Part of a small language model's weights.
Architecture: RMSNorm before each block, untied embeddings, normalized queries and keys.
MLP neurons of a small language model. Each row is named by its layer, matrix (gate and up: input weights) and neuron, and shows model dimensions 48-175. Each number is 200 + 40 x the weight over its row's rms, rounded and kept within 0 to 999. A neuron's up and down rows have the sign that makes its largest values positive.
A block is one neuron, or neurons of one layer that tend to fire together. After each block is what it responds to, as a language model described it from the Wikipedia text at the highest values.

L9.gate47,251,135,257,226,205,267,236,233,188,226,258,202,190,196,201,223,171,150,193,224,207,218,157,147,230,238,228,242,220,136,194,145,233,235,209,224,143,204,177,157,158,231,119,177,202,220,238,252,201,228,184,240,156,197,207,152,252,170,207,193,158,178,255,175,242,179,123,227,144,182,247,121,258,293,259,187,113,154,190,206,225,239,140,293,136,190,197,208,212,275,227,227,225,224,172,165,263,144,210,250,140,162,221,209,232,211,157,145,219,138,139,243,197,144,271,215,194,173,209,247,214,218,216,223,216,292,263,132
L9.up47,233,147,204,187,175,231,182,170,199,235,191,195,202,218,156,150,189,232,157,235,261,191,200,180,294,239,188,175,242,174,212,160,189,165,182,152,132,203,296,188,164,205,159,242,159,136,201,196,219,269,249,265,131,231,214,170,176,220,222,122,175,92,179,228,221,179,121,258,193,217,116,208,230,309,202,224,241,295,233,197,241,221,181,189,205,146,212,223,190,187,236,186,265,175,169,204,232,211,202,149,140,259,211,165,229,207,219,189,250,187,228,202,216,181,179,221,230,186,130,219,180,198,214,158,198,234,181,169
L9.gate446,213,177,177,218,193,181,231,196,145,175,108,129,178,193,219,167,212,165,211,242,267,210,179,241,266,200,213,198,165,192,245,165,212,131,168,190,207,176,216,201,211,190,184,198,195,258,134,146,135,257,149,181,122,197,200,136,246,164,204,196,235,193,248,137,203,249,149,194,186,250,187,191,227,256,124,207,199,152,199,191,224,228,196,150,190,199,139,193,178,242,214,217,206,221,179,208,141,239,207,141,151,197,197,206,169,237,242,237,224,146,166,194,167,293,225,237,150,157,221,209,158,205,219,196,213,245,229,203
L9.up446,247,163,226,200,231,291,133,238,225,173,283,215,165,186,179,165,193,244,216,250,186,183,207,196,187,241,187,193,152,195,189,229,214,222,243,191,192,133,194,189,166,208,207,195,238,228,160,262,264,187,178,256,145,253,150,164,171,228,252,180,214,166,174,228,193,182,205,224,152,173,196,191,166,208,203,197,230,199,183,166,201,170,256,217,219,214,172,274,172,127,189,206,188,208,211,251,168,282,162,151,224,152,157,203,211,191,102,181,159,65,98,208,168,191,255,173,196,133,160,151,157,198,224,253,163,227,222,239
L9.gate953,139,158,232,264,206,295,226,155,201,177,212,207,252,168,173,186,126,224,208,186,206,243,179,253,204,232,198,202,207,247,211,151,258,196,230,260,148,286,185,163,200,248,146,157,201,147,240,184,266,290,196,235,215,142,207,211,163,224,216,184,190,219,242,162,140,199,213,202,157,160,185,242,209,196,201,252,247,175,193,113,232,178,159,174,196,191,216,220,200,244,209,185,165,254,134,221,169,195,210,207,130,209,250,158,148,199,218,163,156,140,209,214,160,223,184,265,223,61,162,129,175,206,269,197,229,190,273,191
L9.up953,193,242,217,188,232,246,194,238,264,190,209,231,238,176,236,184,146,248,206,240,185,151,149,199,204,235,154,206,174,196,165,155,204,152,159,255,140,158,217,283,203,152,175,219,197,148,199,232,253,202,246,239,158,163,151,189,174,165,226,250,285,237,218,167,251,229,128,189,125,217,172,193,204,195,196,203,206,137,160,149,183,177,141,251,234,243,226,215,228,204,194,199,185,185,200,184,232,253,265,187,143,213,129,273,226,170,222,145,255,119,222,198,227,291,267,282,248,171,211,307,99,255,229,149,191,111,136,217
L9.gate1303,165,251,229,154,201,129,273,222,224,224,205,176,172,171,173,165,179,234,133,203,220,225,200,183,139,131,226,198,220,117,129,202,201,250,178,202,179,146,160,247,187,184,192,161,235,204,267,187,253,207,239,260,204,137,163,227,209,225,142,244,205,261,221,167,218,166,236,152,61,213,257,221,241,239,144,227,211,163,230,234,155,144,212,199,203,232,200,258,118,294,149,231,206,198,147,262,177,199,197,149,135,180,118,232,206,160,172,237,221,197,168,173,161,249,225,220,166,192,158,203,144,253,178,217,203,243,236,188
L9.up1303,181,251,236,152,254,135,218,197,254,167,188,225,240,154,215,227,180,190,145,201,252,255,149,218,203,208,133,208,186,118,192,212,210,216,224,130,229,203,199,217,168,247,130,207,188,153,208,241,236,236,126,195,225,174,232,163,199,173,195,198,156,214,226,205,215,235,133,299,222,224,222,198,153,204,182,178,152,226,180,317,170,247,176,236,208,229,180,254,285,212,157,200,286,209,223,133,254,322,266,215,155,246,173,141,135,281,192,176,225,155,131,196,267,214,139,218,214,170,197,165,176,156,270,210,232,216,207,138
Digits in statistics tables

L8.gate1513,160,322,169,210,188,210,167,204,163,310,203,258,231,179,173,208,201,158,216,237,223,194,229,241,191,222,234,261,145,166,223,206,238,204,225,223,185,265,193,256,179,142,167,181,193,175,264,196,195,146,241,218,216,226,190,164,159,212,190,225,141,272,195,174,188,217,186,150,197,206,251,196,169,184,222,198,248,133,185,216,151,217,254,174,193,264,256,130,210,174,221,194,164,127,153,238,253,221,289,167,217,191,239,186,187,235,110,233,243,215,201,246,196,217,265,242,134,173,184,176,246,231,257,231,229,224,239,223
L8.up1513,98,219,205,222,208,107,223,189,243,245,230,166,158,176,224,219,233,176,140,215,249,197,207,267,145,182,154,164,220,163,192,266,211,220,181,177,187,235,186,216,204,147,184,186,179,179,217,203,227,230,161,179,186,229,157,186,268,216,201,196,211,243,205,192,216,223,168,173,278,209,159,194,193,263,241,243,256,206,269,231,168,175,136,178,246,200,192,181,137,243,226,259,167,216,172,165,218,183,257,138,245,232,183,182,138,140,112,157,207,203,181,257,138,206,164,177,212,218,90,243,188,179,233,162,251,176,235,221
Score separators in results

L3.gate207,129,179,284,160,222,112,229,212,181,241,196,183,234,149,196,180,259,244,204,207,274,214,234,251,220,175,173,169,172,146,231,226,256,229,219,185,168,216,257,234,178,197,219,237,208,214,146,161,225,249,158,196,191,207,218,248,218,219,208,204,228,154,222,174,256,205,220,223,235,167,220,164,215,128,190,172,166,180,255,170,211,131,230,164,143,281,180,202,247,265,178,258,254,200,172,87,144,219,128,271,146,265,217,225,188,179,164,158,217,141,158,186,159,228,131,235,184,193,226,220,172,198,161,199,201,164,188,173
L3.up207,193,183,219,172,236,244,136,209,244,224,202,188,168,216,247,160,192,231,180,232,184,164,265,194,235,153,201,258,185,264,107,167,228,229,212,268,148,270,236,121,202,214,201,151,232,196,195,193,234,241,148,174,216,169,147,190,163,179,287,141,239,197,198,226,179,169,144,210,222,201,209,236,196,202,147,261,166,168,176,242,164,209,185,254,238,174,256,220,165,267,239,139,252,273,215,191,201,276,210,165,174,236,287,216,212,178,214,178,274,141,184,206,219,219,128,200,198,175,261,112,105,148,180,215,251,216,289,208
L3.gate627,217,142,261,166,225,204,218,188,200,186,189,176,155,173,209,208,147,240,205,264,168,251,212,176,173,99,141,257,207,103,327,200,171,253,201,235,189,157,219,160,191,214,176,234,171,191,144,254,224,147,229,211,237,164,203,194,218,138,222,195,209,242,163,199,258,176,137,215,147,185,138,195,234,229,228,235,181,286,193,149,185,242,206,197,194,134,254,241,165,188,167,169,201,181,167,167,169,191,248,143,240,188,249,173,154,134,168,267,255,182,184,257,265,213,199,201,199,134,96,251,218,203,214,229,232,198,256,187
L3.up627,213,264,215,211,273,228,183,170,240,183,226,209,207,202,208,161,140,150,156,258,253,241,237,197,179,173,218,234,221,172,198,181,138,235,274,218,239,171,232,241,156,145,226,212,267,222,270,144,217,185,238,233,159,116,167,213,260,172,198,226,217,220,163,270,208,92,184,198,237,210,192,180,181,150,225,202,197,205,221,197,285,193,161,155,210,208,99,207,223,163,220,178,181,161,171,217,142,192,208,171,217,177,273,194,204,157,215,250,198,210,199,211,187,202,195,293,143,137,152,245,193,185,152,282,193,268,182,118
L3.gate689,190,191,246,135,255,196,199,199,225,215,227,161,229,179,207,205,202,267,195,185,239,276,244,212,181,213,180,225,243,173,309,145,188,191,152,199,214,293,165,209,190,143,175,296,206,187,237,183,172,206,171,259,215,127,255,249,275,191,246,212,265,164,175,208,172,152,165,220,195,181,134,262,192,202,209,248,229,212,263,215,225,186,190,153,220,123,190,203,255,164,187,262,230,158,193,191,148,164,276,131,199,221,188,170,200,128,224,178,180,177,228,213,193,196,164,168,137,185,163,268,199,229,188,140,213,187,190,161
L3.up689,247,120,113,160,233,189,123,142,157,236,205,200,215,217,208,170,169,233,183,275,191,167,281,170,242,245,244,220,143,132,248,203,202,142,181,268,186,199,255,247,172,240,195,282,201,231,190,205,154,194,198,141,233,199,216,172,203,142,161,224,228,231,123,224,145,184,118,167,207,174,164,161,256,166,208,222,232,184,202,200,208,213,215,158,228,210,179,216,233,177,228,146,213,193,180,230,170,271,229,148,217,238,243,197,207,108,179,156,162,170,179,227,294,150,175,236,144,190,231,225,249,191,232,183,222,218,192,144
L3.gate1310,172,185,205,222,195,173,183,221,196,241,225,144,264,175,219,173,237,276,211,185,243,224,302,184,180,160,222,196,217,223,125,251,197,279,238,199,271,235,220,189,217,165,222,207,202,200,245,226,200,185,245,216,171,174,127,216,219,218,252,211,245,213,167,267,226,159,168,173,222,142,249,132,230,153,227,248,198,223,247,189,193,134,89,194,172,213,93,206,182,170,252,267,187,238,141,169,195,226,174,168,192,222,200,197,207,213,197,193,180,167,128,185,279,211,199,238,188,173,151,210,181,188,148,158,238,182,223,159
L3.up1310,172,268,121,220,176,115,134,241,182,240,182,252,191,251,137,160,214,259,245,172,195,147,261,165,245,175,235,161,214,153,188,188,188,239,263,187,208,209,230,190,228,185,239,225,185,218,156,260,195,184,267,215,240,202,204,206,217,170,256,177,126,272,169,226,242,194,162,238,225,210,167,215,199,202,203,195,226,233,234,230,269,203,101,165,189,124,151,249,246,192,272,258,227,210,173,174,191,251,273,146,193,240,157,124,151,216,251,155,263,225,182,287,235,182,204,136,152,130,199,259,215,211,181,203,161,162,247,159
Sports stat table separators

L3.gate489,160,220,246,190,181,176,174,147,188,201,217,267,172,236,187,213,238,179,207,213,223,193,253,157,167,209,199,141,283,172,233,185,152,102,218,180,271,204,182,237,222,210,233,109,144,176,166,243,221,114,196,149,208,207,140,176,265,266,245,173,159,170,193,156,250,161,206,230,258,186,263,224,180,202,260,258,284,210,250,252,155,175,200,225,254,125,264,188,168,267,140,202,213,255,183,242,161,223,237,232,249,177,139,266,228,196,264,124,247,209,234,150,209,238,184,149,187,206,199,211,272,170,163,226,215,203,266,221
L3.up489,199,109,180,147,214,229,223,219,185,124,175,215,148,173,194,231,227,210,259,175,163,214,247,162,214,251,228,188,198,201,182,253,185,90,216,214,229,250,135,256,189,161,227,189,232,214,154,167,226,194,239,182,178,177,170,164,200,210,256,160,228,178,197,110,230,204,137,266,241,201,141,230,242,198,181,253,225,223,190,270,117,155,169,179,173,140,210,147,180,296,189,221,191,274,246,272,203,195,236,223,196,213,166,201,197,214,190,136,142,202,178,191,209,165,229,249,199,215,191,219,165,101,231,247,180,236,273,166
L3.gate762,215,214,222,209,231,192,218,174,170,200,225,215,223,224,196,120,229,216,246,145,219,202,220,115,210,171,227,196,190,117,106,187,180,235,141,196,182,218,217,206,202,152,148,205,130,208,208,202,252,295,153,155,186,215,143,203,218,244,188,219,254,239,194,134,169,204,222,184,199,206,162,163,116,223,206,261,197,239,144,252,146,188,198,171,187,190,237,180,128,152,203,253,240,256,246,198,127,126,197,247,107,238,248,240,160,213,251,225,232,204,197,192,168,196,210,248,226,263,164,159,226,213,279,174,107,211,130,197
L3.up762,106,177,115,216,167,162,266,349,184,185,219,176,185,257,191,260,239,198,146,162,223,202,230,201,87,240,162,178,239,227,226,120,224,214,286,160,137,130,153,196,226,179,244,233,209,243,164,215,181,207,199,215,184,259,250,187,255,155,114,255,246,214,189,203,205,212,156,194,197,195,231,198,159,191,188,245,165,117,177,222,250,185,230,217,166,232,305,207,201,235,171,190,207,260,186,240,167,256,168,177,170,195,186,203,163,267,262,242,240,195,171,223,203,203,196,202,187,246,189,219,160,194,99,260,219,211,230,211
L3.gate899,171,179,187,177,234,181,207,195,190,185,180,206,258,174,117,177,164,235,160,169,268,214,233,220,209,199,199,263,153,142,199,177,206,140,288,197,221,172,191,152,134,209,178,201,166,133,203,147,217,157,196,228,182,252,211,190,220,194,235,230,205,274,337,221,174,167,141,171,157,184,205,244,219,168,183,134,183,201,243,199,150,245,164,189,292,197,185,235,174,224,153,176,239,197,201,141,163,198,148,260,147,256,239,222,86,129,248,183,211,160,220,192,226,245,181,185,199,214,222,233,180,240,246,321,234,184,167,190
L3.up899,169,242,202,210,155,199,213,228,160,210,169,168,156,211,246,219,250,297,181,204,212,182,153,265,195,132,225,292,180,229,229,197,191,182,215,119,137,227,197,193,148,178,221,207,202,213,212,254,146,208,170,257,181,219,223,109,165,186,229,205,250,204,236,218,166,210,223,230,146,166,154,213,288,211,236,186,195,150,215,202,212,157,210,145,220,213,215,207,117,222,153,153,200,210,173,216,130,203,220,224,148,149,239,147,180,152,210,243,255,307,210,164,154,155,193,232,178,175,262,230,226,251,187,154,211,238,227,117
L3.gate1041,179,175,189,264,230,204,123,162,228,177,187,120,210,218,223,206,210,220,235,187,179,217,188,102,155,191,189,231,138,203,128,191,173,234,267,215,272,247,239,195,238,191,252,286,194,138,206,116,233,186,186,159,143,241,222,188,195,214,236,212,187,150,233,224,134,173,239,197,201,132,212,164,217,174,145,214,226,186,191,195,262,163,202,226,279,129,129,159,221,200,241,203,113,120,220,166,163,195,179,248,199,132,149,203,154,221,176,220,261,120,203,127,167,256,264,259,164,167,180,244,192,265,153,228,225,205,180,245
L3.up1041,233,255,149,186,223,188,208,216,195,191,214,208,210,243,218,157,201,205,206,221,211,180,213,193,245,222,222,197,198,182,181,222,257,203,222,176,210,182,228,234,146,180,211,263,73,244,202,161,237,263,209,221,234,152,243,255,192,272,181,233,223,253,217,216,169,205,143,247,219,180,175,316,215,217,204,173,184,141,179,284,200,100,206,193,163,192,223,184,228,195,224,257,232,180,142,109,250,200,240,235,248,198,190,163,167,245,156,163,218,274,189,203,284,153,198,180,189,209,145,237,139,216,209,235,286,172,268,156
Apostrophe in words

L9.gate396,204,197,187,202,171,262,341,220,248,206,144,244,201,201,237,173,215,277,206,181,155,236,200,160,131,195,148,150,163,194,218,185,209,196,178,211,171,246,244,183,290,205,190,190,227,216,203,169,247,237,197,232,176,151,229,147,195,271,194,188,236,168,173,167,211,180,231,211,222,269,264,219,148,244,127,219,151,209,213,199,153,167,294,157,182,177,184,226,243,129,220,163,206,220,195,211,161,166,172,266,182,145,137,251,199,212,187,121,172,124,236,288,143,164,242,218,118,226,213,247,186,177,219,286,200,198,196,195
L9.up396,250,337,186,206,200,207,221,200,177,211,209,186,196,215,128,220,219,188,265,144,241,211,152,263,202,162,223,139,169,198,203,215,209,192,165,220,214,192,200,161,234,171,270,264,180,193,254,224,257,166,171,162,200,211,223,202,228,306,204,190,216,170,217,187,170,184,209,154,124,178,153,184,259,129,188,166,102,202,212,202,208,245,252,184,154,223,255,222,194,131,244,209,242,214,180,176,201,190,173,258,244,174,160,209,183,250,252,200,219,174,190,236,184,139,151,194,275,154,162,227,190,262,224,244,260,216,233,227
L9.gate502,248,284,226,296,233,237,260,256,216,172,158,218,195,172,162,249,202,242,247,159,194,179,201,168,180,176,98,238,140,216,214,159,182,198,198,182,185,261,213,148,229,192,183,246,181,224,160,231,185,219,165,258,208,235,172,264,204,211,183,221,226,188,125,222,259,226,188,207,142,247,180,266,197,226,170,162,206,194,163,204,157,158,218,160,181,243,203,213,194,207,270,190,263,195,228,209,176,161,195,215,207,196,98,186,133,175,277,205,225,222,175,231,158,226,231,265,112,228,239,146,215,208,202,190,176,193,220,218
L9.up502,183,223,214,161,202,183,277,288,169,210,188,236,177,123,169,176,261,216,240,198,156,219,199,195,163,227,173,222,252,254,200,223,161,302,251,163,210,192,252,86,182,178,172,257,227,146,267,190,195,184,210,227,195,180,178,245,263,257,219,204,210,171,192,200,209,204,263,300,169,185,192,192,146,213,186,214,142,254,187,215,250,272,178,184,243,266,253,238,233,198,231,172,194,235,213,257,234,177,199,193,212,167,149,242,185,173,220,170,193,225,116,216,228,223,188,267,201,174,202,184,157,115,239,198,129,214,216,197
L9.gate926,201,242,195,178,254,253,181,164,101,108,206,190,190,188,267,239,251,153,143,194,238,222,153,211,151,237,218,164,282,188,164,237,187,165,240,142,210,190,258,131,209,256,200,275,241,186,189,270,235,176,185,233,194,145,242,225,276,245,233,213,183,157,148,239,183,229,233,87,91,210,171,248,163,243,195,138,259,186,209,215,216,208,197,175,206,164,191,223,260,206,209,250,250,213,193,193,220,235,97,146,224,199,197,260,222,139,164,194,202,184,176,237,165,118,175,217,226,231,166,276,167,214,242,190,158,237,216,190
L9.up926,150,237,200,198,181,214,192,202,160,177,141,244,195,226,230,179,200,214,251,252,243,127,243,251,221,156,140,183,122,154,231,273,229,228,268,277,223,257,261,232,220,161,259,198,222,133,213,211,190,173,190,230,193,150,227,160,174,199,167,254,98,227,252,110,228,253,194,179,216,200,168,199,230,192,132,209,170,258,149,262,275,226,175,192,284,139,231,200,235,213,233,231,223,287,311,153,176,227,204,171,251,147,248,229,194,234,145,181,185,255,157,98,198,245,132,202,154,229,213,266,179,259,185,199,195,187,229,210
L9.gate1234,156,286,177,234,194,140,217,159,217,186,170,220,188,142,136,178,190,221,157,259,153,215,226,136,189,244,232,166,170,188,206,234,240,197,246,107,203,215,196,159,160,217,123,175,186,212,220,204,207,159,215,217,231,177,217,178,201,136,197,266,220,144,159,226,184,242,259,134,162,191,244,120,199,235,195,215,164,193,238,238,224,238,176,197,147,284,169,261,188,156,147,243,251,237,199,157,185,165,217,244,213,258,195,210,227,194,201,204,164,228,154,136,248,224,176,156,241,195,217,201,114,237,234,234,225,221,204,209
L9.up1234,121,251,272,163,147,202,174,225,243,174,203,232,197,209,168,132,170,219,189,179,210,107,179,201,189,221,185,206,223,170,141,306,181,225,221,114,192,189,101,197,170,240,202,181,210,181,178,215,220,199,214,252,172,116,271,129,256,257,233,235,246,108,168,205,167,240,238,159,128,198,241,264,232,215,208,150,165,145,231,177,215,167,184,220,237,193,208,156,192,220,128,211,190,174,150,187,223,182,194,148,252,205,185,204,149,204,180,234,222,238,161,232,224,255,140,141,225,198,246,199,218,255,191,150,120,201,198,245
Possessor names, charged-with

L8.gate1186,184,241,187,166,220,181,102,180,181,185,235,183,218,260,226,230,200,273,236,221,131,230,199,216,157,206,190,219,121,172,249,299,155,197,178,252,238,119,170,190,180,128,169,153,147,219,207,247,234,217,266,198,222,130,219,293,186,213,194,306,196,209,144,136,214,191,250,222,202,232,197,171,143,194,193,184,143,197,145,185,201,141,242,221,201,217,169,132,278,243,215,244,170,192,177,208,217,136,231,176,167,139,182,170,263,187,168,232,187,212,227,214,159,262,171,144,158,205,162,162,237,254,192,213,210,205,156,203
L8.up1186,214,209,220,240,277,161,176,248,160,179,271,264,196,259,228,195,165,197,150,258,288,135,280,220,177,238,182,106,189,217,181,215,251,221,278,191,200,162,177,198,220,232,223,214,185,192,153,198,167,205,186,177,146,164,185,257,268,229,234,267,170,225,176,148,186,206,227,156,211,251,177,171,199,247,225,183,187,220,214,243,212,153,263,166,206,184,195,193,218,247,213,228,200,182,215,215,231,264,185,195,271,199,248,164,248,219,184,181,204,184,179,255,122,178,211,199,242,309,190,218,202,144,168,189,167,165,211,179
Before charges or misfortunes